Part of a small language model's weights.
Size: width 512, 8 heads of 64, MLP 2048 ReLU, vocabulary 32000, 45.8M parameters.
Architecture: LayerNorm before each block, learned positions, biases, tied embeddings.
Training: a variant of Muon for these matrices, 1005M tokens, 4111 steps.
MLP neurons of a small language model. Each row is named by its layer, matrix (down: output weights) and neuron, and shows model dimensions 0-191. Each number is 128 + 24 x the weight over its row's rms, rounded and kept within 0 to 255. Numbers have three digits each.
After each neuron's rows, "raises" lists the tokens whose logits its output raises most directly, leaving later layers aside.

L3.down766:129148081145123124169115166113140138130144148118101124120119109153107135106192148146076119107162112092112162117140149128147133109135079124102102134140097103129131155159121100152124110078121147075148103116091092148139152135168160115133127166112124155111109162061153120124119092099107144117103147115128136075114135090106127181157181123087143137116163135133115117111120143143146129107131093149120092112117132139116125106115084130109133120138115113148111128093145098137144110116118107122087146148093119129148148168119183166074141128073131090120135119120145150199152091128166132108
raises: "ed", "ing", "eo", "led", "ped"

L5.down191:131081148130101137127133144126099154139170106112146121110102096092120148167131124093131098114145133105146138145121130107152121143126136173110140109141112184130132165120077136142133106116153120154091139160085089177136088183171220122136114122095102135141141157111128128130139120088126136133114142148075141150147156095135142116124120173093126117150152107147103154104134122103112145144153127156139090116124146098109150135139141131122094101096116148149109156192134115107083148115136096108137141143130086139158099122108144141103132136136123126064172117129105124104176124158120099145
raises: " being", "est", " in", " own", " from"

L5.down489:129131083129132120111135131105100162158117080125092072114126170151132175187129080096089070136112133120104135148104097111127141107100149110113109160110106144141107156145154135139134060131122124143089127105131116133130118103142119125115116126127140136134102109092083113103136119079130117129150129142164168095114139103142107163115116133084112069140105110157107154154148187109160073075168142116090167118157086104161147127098160128134144158127161115177136140095176162140136145121159126115107120153142160107141129142129160135124105130118123101151132160113131096191140083107135137117
raises: " into", " off", " their", " its", " your"

L5.down195:135134153113165156157110102121106149145145163112117109150148138094131131144191101090116096113121150121125133115158158059122121134117120116107110153141114112164142136137154144167097112101125072107093125118097131108077136116157108161137097140165111104152103151113120114130097113139151131146091131156108114143131133123139096164142115114150147122086145113121066146120137148107164126102112158127138104117129124109150145109129072121120134135112135120147176136136123133148090166108099166075185172102144112164164125133110172134140155159157158139104146166118114128142143147141091069130
raises: " best", " oldest", " first", " place", " world"

L5.down1065:158118124163122116151121130101119166154126136102128157118165159132128103082128104096225108106115136126102118078129175112120078125112096128119127112114078100121157158129148089114138094121136168145124112087116150115106144121153153159111089090156155127116150142107120124132159119137154118113097170140167124096137121100140142139125131088120135103130125164087103154133143117143134140099158121137153118121126141119128132098105128080121120114169107116131136165099138123174114151143127099119087126088140140156135106134111156133157101145135159139137138139106139110174152104130119097125
raises: "fic", " problems", " symptoms", " sensation", " factors"

L5.down704:092095142098164173064140090101092142089142138127101143138141168130140140140113132103089117138117122129154115129166140137083160162114083140110118146133154160117132118155106132168136141133123143124089138176170116121158091122145100140117109124164146090125118114136145138127144149091160080120120110105127124130142086116105120082118146143119135141129118161097141154134158125121162154131170097096125139135129129118129115082112057088075135138115107131149106101123139139134116176184144099141149161141088121083095107166093105128153096100113092115144168106140123112108117075123109155140
raises: " France", " Philippines", " United", " Netherlands", "USA"

L5.down23:124119135124150163112153140146071143143124132080128120113118125149141087107111097134136132141126125126108106131122133173092169147135084086171147141110127105110120130099138172093128093067130146142174137134147146098120156158131144147210101127115161100124111123102141092163124104120187118107125128129147155143131162110125150141093143084145126096147118131135130149099135132116136176131118093144150123098195099113116122133139141095142151155102089102169129094135129116143142123170090128095130165138112116121097147104136135125129102104135149102118112165123144101132092140139118140162
raises: " way", "–20", " till", "–19", "ly"

L5.down1162:146152128094140151112131139152120105111170104106159142104109078135129153129132153108118089127144101138107145134097083125150094127098093121129119107138143131145147152110112133090110145101087195128159154146140099126148098149133109149134120136124121203126173123088112105123119105101087115102154161151116135140122128120150155120127147129127144119138126114182157134137103080165105127092113130130099070138096109130168143113106138122113190141123118112142154162139101118123099093110114094142125124126101137108127117132115138149148121108118167105130148121134136101146123181118180171095
raises: "ities", "ity", "ties", "rate", "iness"

L5.down1867:142127129130116112097160162138135110146159080136140160092140095107129115147142176092117122109139132122111183091132149158160079175146144112115113128114115198127108133115106079136156094131089121161124153166137127144123104146123115103128105128154101123187107184117094165099135178138142124162111126148166125148100132148142122118167119088173088109081124145117096065155142107157124094127089106126134124138062120140164119088123084145133142138162111122101167130134119155103172090117099129114146149101171136142080128125120106093158092109147120108129172131095111106115113103118077138143
raises: " are", " were", " include", " have", " occur"

L5.down64:168129163140148111113156157152100165147092132156099136127103133144095088125117153090116181141165146144096159166155114113127127154099155130169149105124122094107095096128148162180155103176128096135118103147150077116127156126088088128149097166084118098144147143131148112155114128154143135137137147103086107143094151139088153157170119127134154122133106149153150115149076147199109124124143109141126116143138149115187148121102153124139145116136135135142171099185110132082143137105144138113117136073124172135108135082169133156090129140153116121125122104103167133168135141187130131132
raises: " right", " left", " east", " west", " south"

L5.down689:115149199126154160118139113114098099107144166171116131120153153088124112173161131107145097111151145081096132115102132137083124129134080093154150141125127148121118104122152122134089153121154136143105119103094131099152089097139143136154145100106140161135117091072116126092123143109107120116122122121159156105100123129128117145120131099142130126116142108140095108178145148134168113054115129108092095118081116117129128109145139078153102134089117109123138166115162152132136170153166131159101088163131149124106115145154155091189137132124157119168139113133128102118121189113149164102
raises: "ned", "d", "ed", "nz", "rick"

L5.down1764:141137126164146130135110112089107175140123093128133106109138125170145136151123145132152096170114140212161110104117109117155124132134125170150104173144133106109118099133118140124119117057123176155136132151126142110089107159105114136155103147180154154118137148108131153157151141100140163104087129123150192094113115150112148124150136107116123123181107112098147139162149132140140121088118158173137113163112124121164081102163112093134101116081163159148145132115151111113105149126167102115134131094116170098146119160149130131137147112119100134132117110137127156104095156134149134180
raises: "ating", "ing", "ate", "rious", "izing"

L5.down1096:115115135134165124114154123114132152134124111134126096088123137150157161136132105074163118118114116161112110199146130123152122145070155184091114088123132117098155143155127127135142128137126169064128126142128083165134182126181158129159114112113152075108095105108146142089118117157167142135130165133132073126112109133106145151112133142123154128163148169172123137159150160134161133167109076161129124119122157111119141127132166118099090114108119155158110134080099123123108127117117147148145140166119129138146147151165151107139086172081133129117133130146106135142138152177121139137
raises: ");", "):", ")", "ment", "light"

L5.down969:124114121116132159147109109099144119137111155143136128124161139147143113156120138073116073130138128105127094086121104145138165108157174161143111172097094121153089110121150132132139082145131118123092126119111104146141139130155138097110158165149132150142110106124075121136114134076117093138093131126171125071146153128105102188139138132105108073139131124113133158150183130102146120068191154132140124125136155111198163132124154131110116149134129124126146152112178153115161122139147103118119133111115120174134161117149110114151109155109108137141137130117102096126137115139121097118
raises: " them", "ise", " it", "ize", " themselves"

L5.down1708:114154101139164117127131123104113108087138109130146129131152151110169169102142144136158112142152138131139103150142090117159144133121108070137150159088143099119128124141107109146151120102116154099105146112138139119105132094136142123132125139110141129151147139157142129145111056136147098172112098134123148127117107110115156208146094146113149081155145117092104126103120103156121119150118134122105144150104119144144104141173149169142132079166139166134097090120113120102132143140128113151095140104118147124142100103137141168084187128137120087092129123132129117092144127106137164144
raises: " powers", " right", " power", " rights", " positions"

L5.down789:109125133132155140101130103113113113120075145172137126095137144152082155137147122119084091125178132149155116148187130098090156125124092146156154132112094140176132145149094144123137109162142145089127111167159104152144114119127127121119132094123141159137134130137168125112117110134124132133123136137106135136103130138085107116160133129052127123094149131115159099112166129136126085137105120107131134093146154120151112131091124109117123094159115131115082164136165140126115135185133116135124139149088114069125143107107119119079122140144117107130131107150105140143104112141083093126
raises: " these", " it", " them", " people", " those"

L5.down302:128113109122114132125145178079159158101163169113148159146127129150120103131106089140124152124132116095104132119126071134094113145123084106107088107120114116126113171084109122119096157172149148137103125124128114090144085074134121103149133127121121173111126150113109155097094098085104143156148166132144148148093163118154150151128165141147152079118111150115048137091128131125115100129132097095135145104104107145153143163176147118143135108137127095113068118097104112136124140126096124089139102172156133094159126115143124148150143104166146081097106193137143157107132141154115152073
raises: " than", " sixty", " four", " five", " six"

L5.down1161:122128143126085111105100122128132146129147162134171134166121129159116109156097127150135082145127146158152122151137098157094145119125092152124129121124123132162151101083135148123165120123108142113125123140135106139146134098179159147080171141114121151095142147088161144094127160129123133180100124141133159108167145174109123124111128077128110119130135121118120167105140175121132130126127109129133136096086145123117060140137165117107128137181114130073110124112118130172129130129075115097115121140153101110115107174146120086088175104126127120117134115140145126120134099141156105140
raises: " three", " five", " years", " six", " four"

L5.down977:136118164125087115154106108150175137115140111121099149122148148187135157157122161156148107116127114107119092113194155114173145158123140134144128117100136077112133150128117125136128177131123137167131109141128159127116113091157169100144098186141107130138131132082145128132113139113142124116139131130145130125111137134159140139102146103105147124136088110154125143092104171111074122068141138138092124111149118165129083092134116095114144146135209101123098137137143126131112139144075132092137100144133147110176144145159131111132140151151168114116134136101091155104128135144155138156
raises: " time", " purpose", " period", " reason", " years"

L5.down449:131154135124121131074122133103122128100112139119150140133109133142147110156139099081141110104140131109178162153129141136132062121134147161115109153124124135156129149148177108109123087129130111126160151121154098154128142110107130133116141107112164142122097128094153126110145144116150138145138146122145125103116150104131135140096152106173112101119143120105115120147073124122109143086171129138131113108170141120090140107121111098105100097112114112165115102128178114089094123118152087105146118110093125123123157110154187136147151143105110106111096083070138144162115087100150077116
raises: "led", "ized", "ed", "med", "able"

L5.down1027:144173118145108100118102097106109111138120108125128114143082174129134107127124123118137138161154141123135124137092116105088124080080131160153133136097135172109106130103138124148127130100157125163176085134087151130112184117124141127153133119109131114154137108107122098110091138105117140119136113153085126093099120153102128145101063135110152124119113168086166118129144157099163113082132139119153089118080126131117128126111135120175156143126147159104091176112146136115135085115135106134082168085147114128080141124142144152133115147155115088109145170150104169156101078136129138132
raises: " Party", " party", "party", " Liberal", " platform"

L5.down1387:147128175144134128168102108119087181166150189110170146149138151121122150106174150165127127110150147109116115099119150132117118115155105129159134162104161108112105122090128104111117117113128113143106137107141160162130109110135131124175115130128124114138104143149122110121094113141124167119136091177156157154082154162135107134122161148116126106121118083128131163099138175155110086170154136150117071092165130155120113143098102105134134096126123122081143074134133106173095111142114114140123121143110137107151119152139138091155144150124147112135144169140146171140130127106142122129
raises: " months", " years", " days", "day", " year"

L5.down1716:148128106116165112125123088105103144117104127181125094133149166159162103132150122085122093126131123171177135139116115147101128119122137149133119148103120112135138093183126141115112069123115129146132130124116138130164103141116111116167147132107139137107096114115140134127101119128140130107144094144175177085104155101130151184113134102086109109118110151103126148099141102119141088082143122133112153073160135135185157089130082148116141121165158124144104184128143146127122135105131121143126120113089172161105170159123126128161109150122097123109120113118121126163139111153158117101
raises: " them", " him", "izing", "led", "ize"

L5.down1124:123171158134122133113163126125131083132134138153158115129135139123127128096176120125159135104126134110161183143175123155149095139162170142131137134147132154124142109133133104115108151123161090153156120097129154117124155121117139135137131085124155138096116117155167139095114150121144129123185104151144114130092146124050163118124170106169142126127148097110144119142131057143082174124152143151117175116137106135128086082148103106090142145126127075142137073132162115156082119129147121127099126145093124138117093114133121107159126141161142080128100091125130121151165126145122102116
raises: "ed", "led", "ted", "ned", "ped"

L5.down1768:121121064120201128160134158099119120096166091110103169155159115144116142107151117102067132101116097155120114119106138135137136153109140093172157170106131127124137149110125116114166130077077108108128110128106143135146091134131148150115118129160091146144153125111147082124105151121155141145114148155147143122141094160119158094140136174157090154126145120123105069145083150133127142090105158128166129167119137135128180135121097150134089138106111128156127159140154145063144132152161096164130123147148126123150138123098113137127119137086145116084133099156116148109174111096115111105
raises: ":", "):", ":40", ":22", ":52"

L5.down1852:118155121137115148100121145089120151122154159099130118118168103140149134139131178149155097121167099095126141103136157068112118144131100138095125101092165115042131092108134112196099131133089139117117125113130125128111163187129125152133113102120160107136099161097126086130132121119125149104131099160178134120144118164133118108114140143112141107113113157116144161152158138144120128092091169204120140133098144091117102078099125150109159121131158135143126120131108141125076147131119191090127170113107111108178120143140101147103108159121107136150156116106148128104137126129110133107
raises: "y", " demand", "ous", "les", "ise"

L5.down1457:152118139153147111115112114126122135120127105125166131159149108173111139136126108150116126136118115112167079167115100141116112126154104114135108129127099113104135116129133137115129157120132151167120112146119133098162088094117143112112085149154127182150119111113176093110079118128178180155141176119126144172087171154122065132132144147093161104103123164141120135112113154134092094098164169121112091141138165200104100152122099114146133170145127105140099096126103158134085127116110128157115178107146097075132178144102095130145125144150120116140078146127127120137166101131121128158
raises: " months", " years", " half", " while", " days"

L5.down1424:184134097111167131089139152149126125128097098149152099128130092091123120139147157087103100136119148125196131098139120113118115130112128163160156114097175121114174130171129137143154093148126123117126139128149161093145068098100108131106096113072163149066144122139143095133148135133144168138129132148156143134114118117137134132124111123115112114079126190111112121140131110137133107071079095142141137131137103112078100141121111127140132146102112102161145162165129107081139147125092092106129098111130133144151135142110119128148101125098110131126115092108159122117093154115131107152
raises: "izing", "ize", "ing", "ly", " his"

L5.down1344:115123111126145146128148138097079178152133154135150147156144137148139152121109129145130083114134131093096150134154135139121143106152104157146134140103130168129100113136113146134125146105149132133173136155135146142140124094182139128149113113116116116124177147121166138140123116112162149126123112091124148182112145188111137105176142116152087122118133116122090106133102143113147121111135118120111126112134117149128073152127126078132136117149109126077146134100095132175087097114094150128098111122181110134109117108083143132129123120137125130152150102131159119157137112163150097129
raises: "roughly", " least", " approximately", " estimated", " about"

L5.down371:108132114148169131102104157150121139113143140097134132127121085097096130124110161100139154146146152158157114157142111133121123109130136107130110125123116168094146113114153119138149074139088088155139142140140144173181102143111085126149131110138126125129109125122161065135131130145174116125144122107137112172112150119143133104140169152149135071082140111096128064147091152055119137103183104174112096118143113132120125116138115111153172130120130119132121081082130149101126151154101142109119151111102149127070156091117124105123124111143128133128114146099142175141126111134133168118
raises: " times", " week", " above", " time", " months"

L5.down1492:112098104147121132134084117116104100115165122102175121163144074124128103114124094119137133100100142125134169145171177156156159149118113098129133135129120124166139119131115152113136148107118111078147105108098093122091119142082120126111117075101163115121140136144124097102083088142149147100129126107113132113109099109128121131090095139136114150123144160079137135101076149108136129166135121113158184128091131118110128125108115150129136136126142176164144092128125176122112139101116134127166145169139100127101181206154104136120108166122106198147131152158128070126114133116146126167
raises: " possible", " ways", " establishment", " creation", " appointment"

L5.down1919:139129110124107174157152101104167109172124122099154122163112138155160138143111117115101133125162148128107120127151118133075147129136114107091118102067108170105119187124138159113109134130141114160098113120161132106113152148130134110128115158115129146109103138141138153149143147110161154142138136169129077132125136127096140141131151109132147100150121120136082160133123150104134147114101082139134151091125134185119150113131153105141135162154114112147123125117102118127125125090125122141056089082121100152124176090151124119110146125147122120143138124133134142111091124114114109120
raises: " months", " November", " days", " October", " April"

L3.down1155:082135112127102111103132106108140091139135098156074123149163099141126124113140137145128103132150086141119126110105124110146162131108138139137100135145138124162122143106116085123144130104091130096126127143101124119165123139130141104096134138102153145120116137095062116121141144139130083141162118140124149117099124123123121142136116120130123101112122153126111104137160088125141124139098125129115113126085155138145164129144116170155142107193107107098163150143124134153148116124109157046177139178118129141113153133100120125119149125092140145118128166156084116117106136112141104154
raises: "uit", " were", " him", " themselves", " are"

L5.down680:126113158175139130115093111135125108108116106133162134123128153133126155133156093178124140160140120108112113105125136123117119120101130137082118145160129090106116151141146135059110157141130161141165144140094169138114133145147145125138106157094118126158098073123143161120119129161119140125107140156103141119142151132134113162134152119106139082124123145121152104114151127118101101144074109137105214112103151150131143146116107153115159099133127128100149102156148123100114115153142092120173130133106125126112089100108092137086168115171078108125149138111083110097110141135092145123
raises: " females", " employees", " males", " students", " officers"

L5.down1100:114070121132189149155108107125129111101179103104115098078127135118140090072144164117137176085164115156142149124117094120148125094138136156103122103122117172137171105152120153139141141138105140147119101163118165135151121131119170093147123105128165153101141130165123116153132135130117136173138099153161118128200126152106106147101150140116118146162149122107099128108142128121075121136142147156180136091155134116138089093109101111101143106121131121168111112136146136128139129129112143138117106107151113093107135167124097140127133092113125169112104138155123147130096137124091122122
raises: "ly", "-", "ness", "lies", " majority"

L5.down1862:162121105154166099100126107080122079160144185140135175104121116114149134110143127167146161119103139099152137102178128103147124134127132130120139156126104135119079115117128127161098144137115076109105142161085100104133110164118148113127103158125139109149119084159111125121129102123158111120142096133127146124108142077101086081131107140122102149174126110107126138145122121132137113105071116115123107168137136166132143073127158119147118145124128138141114124161093142110086139115103176138119111121127142189162118157088131121144124116095150125153147134137158114160088086119154139149
raises: " English", " Latin", " Yiddish", " languages", " language"